Weights of a small transformer language model: 4 heads of 128.
MLP neurons of a small language model. Each row is named by its layer, matrix (gate and up: input weights; down: output weights) and neuron, and shows model dimensions 0-127. Each number is 50 + 12 x the weight over its row's rms, rounded and kept within 0 to 99. A neuron's up and down rows have the sign that makes its largest values positive.
Before each neuron's rows, "fires in" lists the words (lower case) most often at its 100 highest values on Wikipedia text that the model never trained on. A number after a token or word is its count.

fires in: "this" 55, "stefan" 4
L2.gate478:50 50 29 52 61 54 56 33 56 57 21 49 39 41 60 51 48 42 35 50 32 40 47 53 43 53 57 74 50 39 22 36 50 50 45 55 42 72 55 60 24 49 51 47 50 47 56 56 28 69 53 54 58 69 72 66 65 53 73 44 47 44 52 60 40 59 61 74 50 38 43 62 51 45 30 34 55 31 65 63 45 55 72 34 46 53 53 48 30 49 36 43 53 66 59 64 67 54 34 37 40 45 63 40 44 64 34 57 34 64 58 71 66 44 45 63 47 31 60 58 47 72 48 45 47 55 53 44
L2.up478:66 58 68 51 57 44 54 76 45 45 63 52 61 37 27 55 45 42 53 60 54 49 33 48 54 18 40 51 36 66 46 43 55 47 49 58 43 68 46 63 31 56 45 40 56 51 42 56 63 45 39 61 45 38 40 77 50 55 58 83 59 52 61 58 69 46 69 46 52 58 44 45 48 67 40 48 48 38 54 42 52 53 70 43 55 65 54 48 71 69 44 48 38 57 47 55 37 56 52 50 31 72 66 43 50 74 53 51 45 46 49 37 62 58 63 61 34 50 50 46 37 44 48 40 48 41 49 55
L2.down478:49 65 43 53 41 58 62 37 60 67 42 44 41 41 51 75 53 53 42 56 34 73 36 45 39 38 50 49 52 46 58 52 30 43 75 50 57 49 55 54 46 47 71 58 51 52 52 28 42 56 41 65 55 39 57 47 70 48 56 71 68 30 41 63 49 57 51 47 62 41 28 52 40 30 49 74 61 47 60 53 51 64 50 49 59 50 70 21 62 61 33 54 36 42 50 55 32 26 45 61 41 62 74 55 30 45 18 45 69 55 66 64 41 39 56 71 40 34 57 74 45 37 50 55 48 40 76 38

fires in: "south" 30, "north" 18, "southern" 10, "central" 8, "western" 5, "eastern" 4
L2.gate721:52 57 58 67 48 37 66 68 56 45 32 46 45 51 71 45 52 49 53 48 51 40 31 64 37 34 49 49 51 58 54 40 33 70 54 30 52 54 50 64 27 62 48 44 54 59 46 50 45 53 59 55 46 44 43 56 55 56 57 33 44 59 39 58 24 39 55 52 42 31 37 62 51 46 44 39 49 43 43 62 57 58 55 36 59 46 51 51 49 56 35 32 67 52 45 37 65 37 31 32 56 29 58 62 46 65 66 48 35 66 49 63 48 41 54 57 50 46 59 56 57 59 49 42 38 61 21 43
L2.up721:44 58 55 35 45 40 34 50 43 78 51 40 51 76 59 44 71 54 48 60 30 39 41 55 34 33 69 35 50 68 49 27 43 56 80 39 55 44 65 58 41 73 35 65 66 39 37 40 47 51 71 47 44 40 42 35 49 47 38 58 26 59 64 22 40 45 33 61 42 63 64 55 42 56 30 53 52 33 67 59 52 45 48 38 66 67 71 61 37 46 47 48 85 67 56 56 68 45 25 33 42 75 62 37 37 51 38 55 50 65 65 32 45 50 44 61 53 52 57 39 41 50 48 41 46 57 33 23
L2.down721:49 64 55 49 42 29 47 63 41 61 44 53 51 47 78 47 63 53 59 46 41 44 39 55 34 39 49 47 48 58 37 44 30 65 77 29 44 46 67 70 46 40 58 45 59 51 21 70 54 36 80 63 40 35 35 45 51 35 31 32 50 59 42 44 39 45 52 65 57 47 71 56 61 49 59 57 53 34 52 48 75 29 42 34 66 40 44 71 50 59 64 28 58 64 38 56 77 32 51 61 56 56 49 50 37 68 47 56 53 44 49 68 65 46 63 57 64 55 57 56 42 40 40 55 42 68 23 27

fires in: "south" 28, "north" 22, "west" 17, "east" 6, "sco" 5
L2.gate34:30 66 45 69 27 50 43 28 40 60 49 50 61 42 60 61 22 70 50 47 60 47 63 42 31 58 53 48 69 66 35 49 64 55 74 75 59 44 54 34 31 45 45 55 51 53 43 34 60 57 37 30 38 34 51 59 33 46 29 34 36 33 64 24 71 33 45 51 49 42 63 58 42 62 47 49 35 37 51 64 41 43 40 50 58 45 50 57 40 61 54 31 54 60 39 44 58 55 32 34 48 29 39 49 56 46 45 62 58 37 35 50 64 42 40 61 33 60 29 60 45 42 63 41 63 55 40 42
L2.up34:45 42 49 44 40 37 46 66 57 53 46 59 40 51 57 58 61 63 54 71 56 62 46 60 61 50 41 39 49 48 49 52 55 53 62 53 56 52 36 58 34 52 56 49 24 45 54 64 42 43 62 59 60 39 66 45 51 29 37 43 30 49 49 40 50 50 62 49 42 42 63 49 53 54 54 62 33 49 61 51 56 46 48 38 50 47 61 54 51 63 73 59 69 59 69 54 64 31 63 58 63 50 44 51 33 61 53 53 46 56 38 46 32 38 42 41 47 57 41 55 35 63 52 36 65 40 67 69
L2.down34:49 44 43 56 52 46 60 56 56 60 31 48 28 36 73 40 44 61 63 57 62 34 52 50 57 62 57 34 54 48 63 46 38 71 72 44 51 49 63 73 32 40 56 34 63 50 42 53 69 48 54 50 46 43 57 53 57 63 52 35 59 49 33 37 60 38 53 61 47 46 66 35 55 45 60 36 49 47 60 58 43 58 44 65 55 49 59 53 33 50 58 46 39 66 57 46 52 28 50 74 56 40 59 38 45 64 45 69 54 53 31 62 43 32 54 42 47 62 40 65 63 47 53 62 66 51 66 54

fires in: "an" 51, "anion" 4
L2.gate1147:65 50 35 44 87 65 41 59 45 38 38 46 39 34 51 47 34 80 62 61 62 47 39 54 74 57 78 65 40 47 64 66 49 44 45 42 75 46 40 51 34 53 40 69 64 51 29 57 34 48 56 52 55 42 49 49 67 65 52 68 56 57 43 54 69 32 58 62 38 41 24 69 54 41 25 60 46 29 52 61 49 63 61 74 63 24 47 66 40 48 49 55 48 56 51 53 40 51 56 57 37 41 59 44 40 49 47 35 42 70 49 53 48 53 65 51 74 60 28 54 57 39 61 37 38 38 59 61
L2.up1147:51 28 48 30 66 41 42 75 39 40 60 49 35 28 49 39 18 57 46 59 46 34 61 61 58 43 66 60 46 46 61 75 28 50 61 70 44 22 52 50 45 57 49 67 70 45 36 50 32 27 49 45 46 51 39 50 44 68 46 46 47 60 48 68 69 53 67 61 36 29 40 51 18 38 41 64 50 42 48 62 67 63 69 52 65 44 39 74 30 70 70 42 32 53 44 40 30 58 52 61 52 34 65 33 61 42 53 25 53 54 46 44 52 49 65 52 59 54 63 50 53 33 58 69 30 50 37 53
L2.down1147:47 28 43 45 51 49 50 56 22 48 52 62 49 30 38 43 35 49 52 52 61 41 47 65 50 52 83 46 52 69 50 48 28 26 61 58 57 58 48 51 34 62 49 60 41 34 22 40 43 44 49 52 45 40 37 60 53 64 42 36 52 58 78 59 67 42 75 68 49 31 42 59 46 44 60 32 46 59 54 42 51 57 51 58 63 64 68 58 40 55 59 40 43 67 59 57 46 42 56 58 49 54 61 36 42 40 40 36 43 47 23 45 49 35 65 44 54 62 57 55 48 40 62 57 42 65 49 52

fires in: "as" 40, "music" 11, "jazz" 6, "symphony" 4
L2.gate357:42 50 58 68 63 53 51 46 55 44 45 47 54 51 32 31 60 59 56 54 53 41 40 56 52 34 61 39 53 36 69 59 36 72 51 47 48 51 40 51 49 42 49 69 51 54 57 49 46 48 41 32 53 64 43 35 52 51 70 52 28 82 47 63 19 62 53 28 59 48 42 70 46 39 40 41 38 33 69 38 29 49 69 53 79 34 63 63 57 60 45 48 62 63 44 63 77 62 68 43 53 39 59 45 55 60 49 48 59 52 60 71 46 71 44 60 47 36 45 42 45 55 37 55 65 44 66 51
L2.up357:44 55 46 52 69 56 41 66 54 24 44 22 65 48 46 42 35 46 62 20 55 59 43 40 40 53 45 43 35 54 54 69 44 45 52 37 53 38 36 58 47 39 66 63 58 37 66 32 62 50 60 45 66 65 51 54 43 54 47 38 41 60 49 11 60 73 44 44 56 52 45 26 60 51 63 64 49 70 42 35 44 44 33 45 55 42 42 54 51 42 61 45 50 69 27 52 51 53 66 49 52 40 31 32 62 46 27 45 47 43 44 63 46 39 60 49 51 51 51 76 63 67 52 42 57 60 54 30
L2.down357:33 61 57 49 64 53 71 81 48 53 50 36 45 53 37 31 38 46 53 51 62 44 47 65 50 43 68 42 38 70 54 67 56 38 58 42 24 46 33 48 45 32 53 53 56 46 53 51 57 57 43 54 59 45 45 60 43 69 70 55 53 58 48 42 28 54 57 39 59 62 47 60 61 37 71 53 37 40 55 55 44 36 52 48 59 49 58 66 55 43 54 32 57 54 36 49 68 49 48 44 50 30 40 48 41 62 28 47 35 52 49 50 42 34 45 45 60 58 57 81 72 59 59 35 65 44 50 36

fires in: "north" 19, "west" 13, "central" 13, "east" 12, "eastern" 9, "western" 5
L2.gate116:35 66 40 53 42 43 66 32 70 79 63 53 49 42 61 45 50 51 63 41 50 51 56 49 53 41 44 54 69 55 36 44 54 58 68 32 64 58 63 46 56 51 48 49 63 42 48 38 61 44 51 53 40 57 55 49 58 46 36 52 58 36 49 34 45 38 58 56 46 47 52 38 62 25 51 37 48 28 45 52 43 28 42 39 64 31 51 42 48 66 69 37 44 42 59 79 55 51 47 50 49 26 60 43 29 54 51 47 47 58 43 44 40 46 52 56 46 48 53 74 50 62 47 46 76 71 57 35
L2.up116:45 41 41 62 64 48 55 36 61 66 71 41 48 69 58 45 43 49 67 66 69 55 63 57 57 46 54 67 63 69 35 37 37 45 60 44 39 44 48 54 55 70 52 43 50 47 53 34 42 37 60 49 33 57 46 60 58 44 47 43 52 28 47 42 47 40 48 55 40 56 47 54 67 37 46 50 51 30 43 67 31 13 44 35 50 30 46 51 70 71 82 34 28 59 64 66 40 60 55 59 44 34 52 38 20 45 30 45 55 52 57 25 37 44 49 57 49 51 63 59 37 39 28 38 53 60 45 36
L2.down116:70 45 44 60 55 38 54 69 37 49 25 52 33 72 53 25 35 59 61 45 41 35 50 62 44 44 53 59 39 58 40 61 50 54 58 31 57 59 53 67 65 44 64 43 66 42 32 52 56 64 37 65 54 35 48 45 54 35 36 49 50 62 41 42 48 36 49 56 47 43 60 57 56 45 63 55 46 49 36 53 50 42 44 58 54 51 58 99 44 49 42 41 27 48 48 64 61 50 44 58 39 32 50 46 41 61 60 61 40 59 29 54 70 36 55 46 69 39 56 59 74 27 54 53 55 51 53 57

fires in: "at" 45, "attended" 8, "in" 6, "satya" 4
L2.gate837:56 58 49 70 60 61 58 62 69 52 39 61 64 43 55 62 63 59 66 61 46 70 35 55 76 53 72 58 39 49 36 50 55 42 34 52 53 51 38 51 54 47 38 57 48 28 57 53 54 41 39 47 57 59 42 43 49 47 50 49 47 46 53 72 37 53 56 62 45 27 58 27 42 76 46 42 67 48 56 61 63 62 53 66 42 22 39 59 43 41 44 54 37 62 35 57 46 51 55 34 34 48 57 55 50 38 39 38 51 50 37 55 64 78 58 74 40 63 56 47 40 59 35 53 50 39 53 39
L2.up837:40 51 67 43 68 42 59 66 53 49 52 29 51 75 38 47 55 35 80 45 53 58 32 56 51 37 58 49 40 14 33 35 28 37 59 47 42 54 41 51 66 52 60 63 66 45 40 42 60 63 49 40 57 59 46 51 48 39 57 31 47 27 51 64 34 60 38 51 58 39 34 28 49 59 59 68 57 51 52 43 59 36 58 49 38 33 57 51 45 39 44 42 45 33 55 48 46 33 53 45 77 37 49 51 29 33 50 42 49 61 41 27 53 26 66 36 43 56 26 45 18 41 59 63 68 55 52 71
L2.down837:39 61 53 32 75 42 71 58 56 40 56 38 48 63 55 32 68 56 73 61 56 54 45 40 43 41 61 46 36 47 47 43 25 37 46 48 33 36 36 57 67 47 58 57 38 52 32 57 54 56 56 41 55 63 47 51 48 71 58 37 56 44 69 66 45 41 31 38 45 40 54 31 53 53 56 58 46 38 56 36 28 45 40 51 65 37 44 23 50 53 54 49 24 46 49 57 50 47 57 44 41 48 56 44 55 62 40 52 52 40 45 51 29 41 52 39 33 47 25 61 28 47 50 54 50 42 60 52

fires in: "such" 34, "same" 21, "following" 16, "real" 6, "this" 4
L2.gate379:55 73 46 74 51 57 57 58 48 35 58 58 58 50 64 59 45 62 37 50 47 53 58 41 54 16 32 44 56 48 66 59 23 49 31 63 52 83 71 50 48 68 49 70 45 54 54 49 43 57 31 61 39 65 57 49 57 51 57 50 35 50 62 56 52 60 50 52 43 75 30 42 41 36 53 51 56 66 43 41 39 59 46 25 45 53 58 41 36 56 57 43 55 66 60 42 59 35 47 45 21 51 58 48 62 59 50 49 46 35 53 35 47 67 49 66 36 55 43 69 42 43 28 24 61 43 46 82
L2.up379:75 55 47 58 59 49 38 56 34 41 39 66 59 52 65 39 59 44 26 55 47 28 57 50 58 33 44 68 37 40 44 51 58 37 41 49 58 47 54 42 51 46 60 43 51 44 40 48 65 41 38 57 50 27 49 67 66 47 49 38 44 37 67 50 70 69 64 45 36 43 33 60 45 50 62 49 45 50 55 58 52 52 45 73 45 23 34 54 37 60 26 44 55 38 76 53 20 63 36 64 41 74 37 35 41 63 28 60 46 37 41 55 76 52 79 58 45 45 39 55 45 37 23 40 43 63 32 16
L2.down379:70 73 44 68 49 45 55 55 52 31 35 58 75 45 29 76 66 46 55 71 45 40 58 34 67 65 59 49 51 40 40 50 56 39 21 55 62 50 76 60 38 45 65 61 40 60 45 57 51 51 56 52 51 45 66 53 56 49 55 35 35 42 63 59 45 56 47 51 51 68 65 63 36 36 60 38 37 40 57 45 59 43 56 55 31 53 25 33 55 52 44 40 75 40 68 46 41 49 07 52 49 76 53 34 73 67 62 53 43 36 57 53 46 58 50 16 37 51 63 50 38 38 54 36 30 58 41 29

fires in: "as" 21, "named" 20, "called" 11, "names" 4, "renamed" 4
L2.gate1180:44 60 37 33 45 57 30 42 52 52 74 58 60 57 63 40 45 40 60 53 65 50 36 61 53 52 50 39 58 58 28 43 42 66 37 67 54 53 42 55 55 41 56 61 57 36 60 52 62 35 51 52 48 61 39 58 39 63 60 44 51 56 57 60 41 56 52 25 80 65 39 62 63 56 43 39 51 70 43 46 44 30 52 53 42 54 55 39 54 61 44 40 75 40 61 45 62 53 70 55 52 55 47 37 69 48 58 40 88 50 55 46 45 65 41 45 51 46 32 82 31 58 85 50 44 48 51 46
L2.up1180:54 53 45 49 43 60 46 69 42 46 37 45 57 50 36 70 36 40 56 34 75 48 45 38 31 46 34 59 56 53 45 55 71 53 41 56 46 43 49 47 36 61 33 50 60 50 43 51 50 42 48 43 39 34 76 59 46 75 49 49 65 39 25 41 50 48 57 54 31 75 21 42 41 48 68 44 43 47 38 26 58 33 58 52 59 51 81 58 48 43 34 36 48 17 61 22 48 46 53 42 51 63 38 48 55 51 69 70 63 37 65 51 52 60 60 40 50 60 40 39 40 37 47 50 54 62 35 64
L2.down1180:56 52 74 32 56 57 75 53 50 40 50 62 56 48 35 51 29 50 33 51 48 47 56 47 54 43 37 44 64 55 62 65 43 73 50 64 53 30 56 50 56 51 53 54 43 40 48 39 63 56 47 38 60 61 48 34 50 53 68 47 70 69 48 42 30 60 45 61 42 62 56 44 43 62 58 49 74 59 64 42 49 49 55 54 59 42 43 65 31 17 46 36 37 58 40 39 56 28 34 46 46 61 54 57 63 53 71 68 35 45 51 44 49 66 69 62 28 66 63 42 32 55 30 55 58 48 49 66

fires in: "central" 17, "philadelphia" 9, "bbc" 9, "london" 8, "moscow" 6, "edinburgh" 5
L2.gate1069:53 43 53 78 40 50 49 51 38 47 43 54 42 50 70 29 58 39 56 63 52 57 56 57 46 54 41 44 64 54 44 52 44 55 43 48 36 38 36 21 68 50 60 28 67 29 55 38 52 50 41 62 32 63 40 35 55 44 36 40 51 40 29 53 57 36 44 59 67 59 42 58 36 63 41 28 50 44 72 52 45 62 67 34 60 20 42 60 72 46 66 45 29 32 49 59 57 69 48 59 69 45 44 58 40 73 20 55 36 45 66 48 49 66 40 55 60 54 49 44 59 45 53 52 47 68 65 11
L2.up1069:60 47 59 48 40 43 66 59 62 53 54 18 30 33 64 45 39 25 47 34 53 28 48 56 61 50 50 58 63 56 62 54 52 34 54 64 24 34 36 47 67 50 56 41 45 35 52 58 49 35 43 54 50 53 30 51 72 47 40 66 62 31 51 59 49 69 49 63 56 42 36 64 39 50 19 47 49 65 59 53 55 72 37 57 46 33 34 48 49 36 58 51 21 46 34 52 33 49 52 44 54 66 50 48 48 42 45 49 54 40 45 66 45 74 53 60 46 20 57 65 48 61 60 55 73 54 75 51
L2.down1069:58 34 53 57 64 38 52 46 48 65 54 43 40 58 57 43 31 31 62 42 41 45 48 45 46 62 63 32 48 53 47 46 40 50 54 45 47 63 48 48 55 59 46 75 48 56 37 54 41 50 48 48 58 50 62 78 54 41 35 58 64 38 38 55 51 29 15 43 54 59 46 60 53 36 57 53 83 56 39 50 51 42 72 50 56 47 36 73 58 32 61 75 24 56 34 58 57 70 77 39 66 44 43 57 73 58 50 61 57 46 59 42 31 69 36 48 57 60 36 46 55 67 49 44 51 57 44 33

fires in: "university" 45, "college" 16, "battles" 4, "harvard" 4
L2.gate1029:56 50 53 49 42 53 26 50 50 43 42 60 75 44 28 39 44 44 58 39 47 43 37 58 67 40 58 42 57 61 42 40 42 52 47 51 44 59 34 40 60 47 56 40 55 46 57 50 47 53 33 40 70 61 59 56 59 16 67 71 41 39 44 42 47 48 68 63 41 60 57 28 33 51 71 54 42 59 57 36 58 39 49 49 54 51 58 26 51 35 27 45 62 42 40 32 44 61 67 50 61 46 56 41 64 44 49 27 32 62 51 45 37 44 66 42 41 74 62 43 57 42 54 65 52 52 44 48
L2.up1029:67 53 70 46 29 38 59 50 38 20 59 58 64 62 44 31 46 81 47 36 53 24 50 51 60 62 49 27 44 40 48 49 54 52 59 45 59 49 24 60 45 50 61 60 33 46 45 69 55 48 33 44 46 52 43 41 54 53 48 43 37 45 53 66 45 65 52 45 55 30 60 65 50 52 70 30 40 65 39 76 42 45 24 44 56 43 51 47 61 57 41 36 43 52 57 33 59 53 67 72 48 39 37 26 63 38 49 59 52 72 48 49 61 29 57 29 40 57 58 39 43 58 39 38 64 29 51 65
L2.down1029:70 38 64 55 44 30 48 39 55 58 90 57 69 66 30 36 67 36 62 36 55 71 59 36 82 57 45 49 38 56 51 40 21 43 45 55 66 44 47 41 52 61 49 57 32 39 39 46 51 36 35 44 44 50 39 54 43 47 45 50 25 33 56 47 61 69 47 54 57 22 62 56 38 40 57 50 66 62 57 53 54 63 49 46 49 54 60 92 50 65 44 39 40 47 33 46 64 38 37 49 19 46 56 30 58 48 51 45 51 54 51 51 47 36 43 58 30 59 31 48 48 49 58 46 42 51 41 24

fires in: "club" 21, "team" 13, "centre" 9, "association" 8, "committee" 6, "valiente" 4
L2.gate710:28 34 51 58 35 26 59 66 57 44 47 32 47 26 50 41 42 65 47 47 37 55 41 47 36 37 33 42 42 54 48 67 49 39 57 68 42 75 46 72 38 42 33 51 54 55 48 46 38 44 53 48 58 45 53 47 50 42 31 46 60 81 60 45 43 43 57 61 59 64 55 51 41 53 47 55 36 46 42 32 31 39 44 50 34 44 53 52 69 72 49 70 52 45 46 58 53 47 48 41 47 45 51 54 65 58 37 28 71 48 50 39 41 62 48 46 31 45 51 47 34 49 53 28 71 73 58 51
L2.up710:41 48 69 26 45 42 67 58 47 75 53 62 51 50 67 54 41 46 42 52 37 54 58 44 63 55 60 46 56 31 56 53 52 52 40 27 62 61 41 39 56 47 41 59 56 66 66 35 43 31 69 40 45 38 46 51 50 38 39 50 62 45 30 26 44 58 76 48 17 54 55 51 37 47 27 70 51 56 32 36 19 65 61 68 36 64 67 60 42 64 52 64 51 57 50 49 39 29 74 42 61 68 55 64 43 72 54 59 77 54 66 49 61 30 36 28 43 51 55 54 48 55 52 42 50 65 35 67
L2.down710:48 52 57 44 53 60 67 50 52 66 33 75 36 52 65 48 34 42 55 46 48 54 43 45 66 55 47 38 37 32 51 46 32 62 41 50 35 64 56 41 49 56 42 48 49 65 51 55 46 42 55 43 48 63 65 47 42 46 45 80 48 55 43 37 50 72 56 18 22 46 54 61 57 36 58 60 48 25 32 45 44 48 49 45 51 61 68 08 60 57 52 56 49 66 14 49 44 53 55 66 50 59 63 53 36 57 38 55 32 60 56 39 66 55 49 53 66 62 60 47 47 61 58 58 54 55 42 53

fires in: "100" 29, "50" 23, "75" 11, "60" 7, "120" 7, "55" 6
L2.gate384:88 55 57 64 82 58 62 47 61 51 52 18 38 49 42 73 41 50 77 44 52 54 53 37 47 57 51 62 46 51 53 73 60 55 35 47 66 44 46 38 41 39 27 53 63 75 49 52 47 35 49 43 22 31 36 61 35 62 47 38 56 58 45 34 53 52 40 47 48 63 51 38 60 45 60 35 59 39 68 48 58 54 42 71 37 53 36 59 43 29 57 61 55 41 70 38 47 29 77 34 60 40 42 51 36 55 55 28 43 47 72 67 43 51 41 58 60 54 34 55 50 75 44 50 46 31 61 47
L2.up384:59 43 51 44 58 58 55 57 54 61 66 41 20 52 46 61 71 59 51 47 43 53 54 49 48 76 42 53 64 41 56 76 54 51 61 67 52 51 38 37 68 30 54 54 70 37 61 49 60 43 51 48 37 50 37 51 49 63 58 40 28 57 53 61 59 57 36 56 36 45 45 63 64 47 59 52 40 39 71 35 53 48 58 53 50 34 31 67 51 54 52 54 43 63 57 49 61 43 45 40 49 34 56 46 46 58 71 42 47 35 63 34 47 44 47 55 57 60 36 48 54 65 30 43 45 54 47 37
L2.down384:51 44 67 58 53 39 73 51 49 66 58 55 45 39 72 59 51 39 64 27 52 42 48 42 46 43 33 40 57 60 57 59 56 41 39 29 61 55 30 49 54 38 71 41 48 45 46 51 49 45 59 46 27 59 46 56 53 60 43 49 27 68 62 63 54 33 49 56 42 64 56 62 66 45 62 29 45 31 61 47 29 43 54 57 48 33 66 70 54 38 44 47 29 34 65 50 47 40 53 39 52 43 75 63 67 56 58 47 50 39 59 57 49 48 39 43 47 59 70 51 53 43 40 36 36 58 54 47

fires in: "role" 16, "motion" 9, "post" 8, "sent" 6, "place" 6, "an" 5
L2.gate1218:48 62 43 28 60 71 69 62 57 37 56 58 61 48 56 45 33 39 54 49 65 50 65 44 54 60 67 57 62 47 48 69 40 46 29 49 46 24 47 50 46 60 42 63 39 26 28 38 29 57 40 73 37 35 72 61 30 59 58 35 38 56 48 69 49 64 44 51 60 51 37 44 48 62 45 37 61 32 53 57 64 71 65 65 46 42 46 48 53 58 12 50 34 49 41 53 48 58 38 45 37 36 54 62 41 64 66 55 50 60 59 57 70 58 43 48 36 58 60 50 76 52 48 32 57 36 45 53
L2.up1218:50 65 41 42 69 51 54 49 54 40 47 69 53 47 58 44 44 63 52 46 48 51 51 62 54 55 36 58 24 93 21 36 45 55 59 42 66 47 39 48 65 56 68 52 32 47 35 72 36 50 56 46 38 45 51 65 63 53 50 64 38 54 55 38 47 55 45 52 49 42 30 54 51 65 52 50 57 58 60 59 51 45 52 76 43 37 42 38 38 55 34 45 50 63 43 55 55 66 45 53 50 66 59 63 41 47 33 47 54 51 46 59 54 45 32 50 33 59 42 54 57 46 86 64 57 40 62 56
L2.down1218:62 58 41 23 70 61 61 67 56 79 41 48 38 62 35 50 45 55 67 44 69 61 70 47 37 59 58 79 50 39 52 60 46 51 68 55 65 70 63 55 48 76 48 54 28 27 39 37 38 54 48 45 49 40 30 66 40 56 55 59 81 66 30 35 77 30 46 54 47 47 54 61 62 52 65 59 57 43 28 58 67 63 46 47 47 43 36 51 74 58 46 26 55 54 47 42 39 65 31 27 53 48 59 55 40 42 26 37 75 53 48 67 48 48 47 45 51 47 51 56 45 53 76 45 43 68 51 44

fires in: "of" 48, "later" 12, "much" 6, "age" 4, "42" 4
L2.gate1170:60 46 53 48 31 66 43 57 61 41 53 54 55 58 56 61 45 32 44 62 64 38 62 47 44 37 53 50 41 62 37 58 41 55 45 49 67 55 57 58 47 46 55 27 53 65 69 37 61 44 54 56 48 63 46 76 49 46 55 47 57 45 47 35 49 47 46 31 53 42 40 45 51 45 65 39 67 50 40 41 67 42 54 48 32 67 73 49 55 42 39 57 65 56 63 45 53 56 51 58 79 62 52 44 19 60 40 45 49 36 60 57 47 64 55 63 61 46 53 43 53 51 38 64 37 52 53 23
L2.up1170:59 23 61 50 51 39 48 68 50 56 71 33 48 34 53 51 41 42 67 34 67 61 43 44 39 53 58 57 41 40 43 71 71 46 38 36 67 59 47 42 49 30 40 23 61 61 44 74 41 34 44 44 66 41 69 62 50 58 46 67 71 45 65 55 54 35 35 63 31 52 56 21 40 41 55 42 50 69 45 57 46 52 51 70 44 35 18 46 39 52 50 65 62 51 55 34 59 52 49 67 58 65 44 51 66 45 57 58 44 46 38 52 42 62 58 54 32 55 49 27 54 55 44 39 33 45 59 58
L2.down1170:75 35 62 30 67 49 29 43 47 69 59 40 79 52 54 41 64 31 51 49 34 55 27 45 54 49 49 36 34 62 72 39 57 34 56 48 54 36 58 52 57 50 52 73 48 39 33 65 46 42 62 62 52 65 55 46 49 49 39 55 62 54 42 59 50 44 45 72 58 48 52 43 45 53 54 57 69 56 46 51 37 44 72 71 49 61 32 59 44 28 60 43 68 58 52 47 63 53 58 48 44 39 40 49 59 45 59 44 82 54 46 51 52 68 53 65 72 43 60 56 47 45 40 44 41 68 54 41

fires in: "a" 86, "an" 12
L2.gate519:40 48 63 57 39 38 42 80 42 53 63 22 61 63 32 46 32 64 46 72 67 72 53 70 57 32 54 50 51 45 48 51 61 74 64 57 64 58 58 51 47 66 39 43 46 29 48 62 46 36 43 43 53 49 46 57 42 56 28 52 57 36 55 49 61 37 44 24 45 34 40 24 53 35 59 47 43 33 62 54 33 41 35 58 63 41 35 40 33 52 51 60 60 47 44 39 37 47 48 63 62 53 55 53 23 49 35 35 67 47 55 60 27 52 48 46 59 39 30 50 29 54 56 63 40 40 22 42
L2.up519:57 45 76 64 43 33 47 32 76 49 30 37 65 46 52 57 37 55 48 42 60 66 59 74 31 49 57 49 59 36 40 51 49 51 60 59 62 39 37 41 56 62 41 48 35 42 39 35 49 44 25 53 49 38 25 52 57 65 34 59 56 38 46 52 42 47 49 53 62 38 39 50 49 49 50 38 35 48 76 38 50 58 70 54 39 55 46 28 35 41 43 55 53 51 38 55 55 39 49 54 40 41 63 44 53 29 66 51 47 40 39 50 43 45 38 66 48 64 50 62 52 46 52 38 41 48 54 61
L2.down519:29 41 83 39 51 57 37 48 61 54 63 21 65 67 24 42 53 66 51 45 58 34 56 42 46 40 43 59 44 41 52 60 57 57 46 53 52 54 58 42 38 59 59 56 53 51 50 50 58 28 46 60 39 47 51 67 61 64 37 54 50 39 51 62 57 50 41 42 41 40 51 61 51 41 66 25 38 39 68 47 44 59 67 51 57 65 67 59 25 44 49 70 48 45 47 42 49 28 35 55 15 50 62 52 37 30 58 63 55 51 44 45 24 43 42 41 63 64 43 59 62 47 55 54 53 56 39 44

fires in: "he" 82
L2.gate281:45 54 38 39 73 54 57 37 37 28 60 57 46 54 47 55 68 49 44 70 18 64 36 47 48 64 49 56 46 68 20 55 48 40 48 37 48 50 67 56 55 66 36 42 48 43 47 55 65 33 52 41 55 39 60 53 30 57 47 40 27 38 41 35 32 53 55 43 31 39 35 52 39 40 25 61 50 44 61 48 55 53 48 47 41 30 45 55 49 29 55 83 49 52 60 54 40 49 32 24 69 42 73 63 32 57 74 57 59 57 53 44 42 46 80 47 39 39 44 55 57 47 76 43 38 60 61 48
L2.up281:59 52 25 46 50 47 46 55 40 43 39 67 57 31 67 61 44 63 53 53 40 27 31 44 61 46 56 52 29 56 36 40 41 78 39 65 54 59 59 57 59 55 69 52 48 43 64 49 55 56 64 45 60 60 61 45 35 38 64 57 48 53 44 54 50 57 43 50 53 31 68 65 55 45 31 41 49 28 37 49 57 53 56 50 55 24 47 56 64 44 51 47 74 72 40 59 44 69 62 31 63 45 77 80 61 47 63 56 67 43 71 35 43 62 28 58 39 33 61 49 50 43 51 32 47 44 70 42
L2.down281:37 46 55 48 50 52 52 66 67 46 49 50 47 39 42 48 53 69 34 39 21 53 59 31 21 78 41 59 58 64 53 32 51 51 39 48 53 60 78 51 41 64 56 43 46 40 56 55 40 47 55 59 53 62 51 48 37 49 62 44 49 35 50 23 49 63 54 53 41 35 45 50 43 33 39 49 44 52 44 47 33 57 56 59 72 30 33 53 68 46 66 64 52 52 48 63 41 48 55 45 69 47 63 48 45 57 76 45 62 54 67 31 62 42 59 50 43 44 59 57 53 27 62 48 55 53 63 54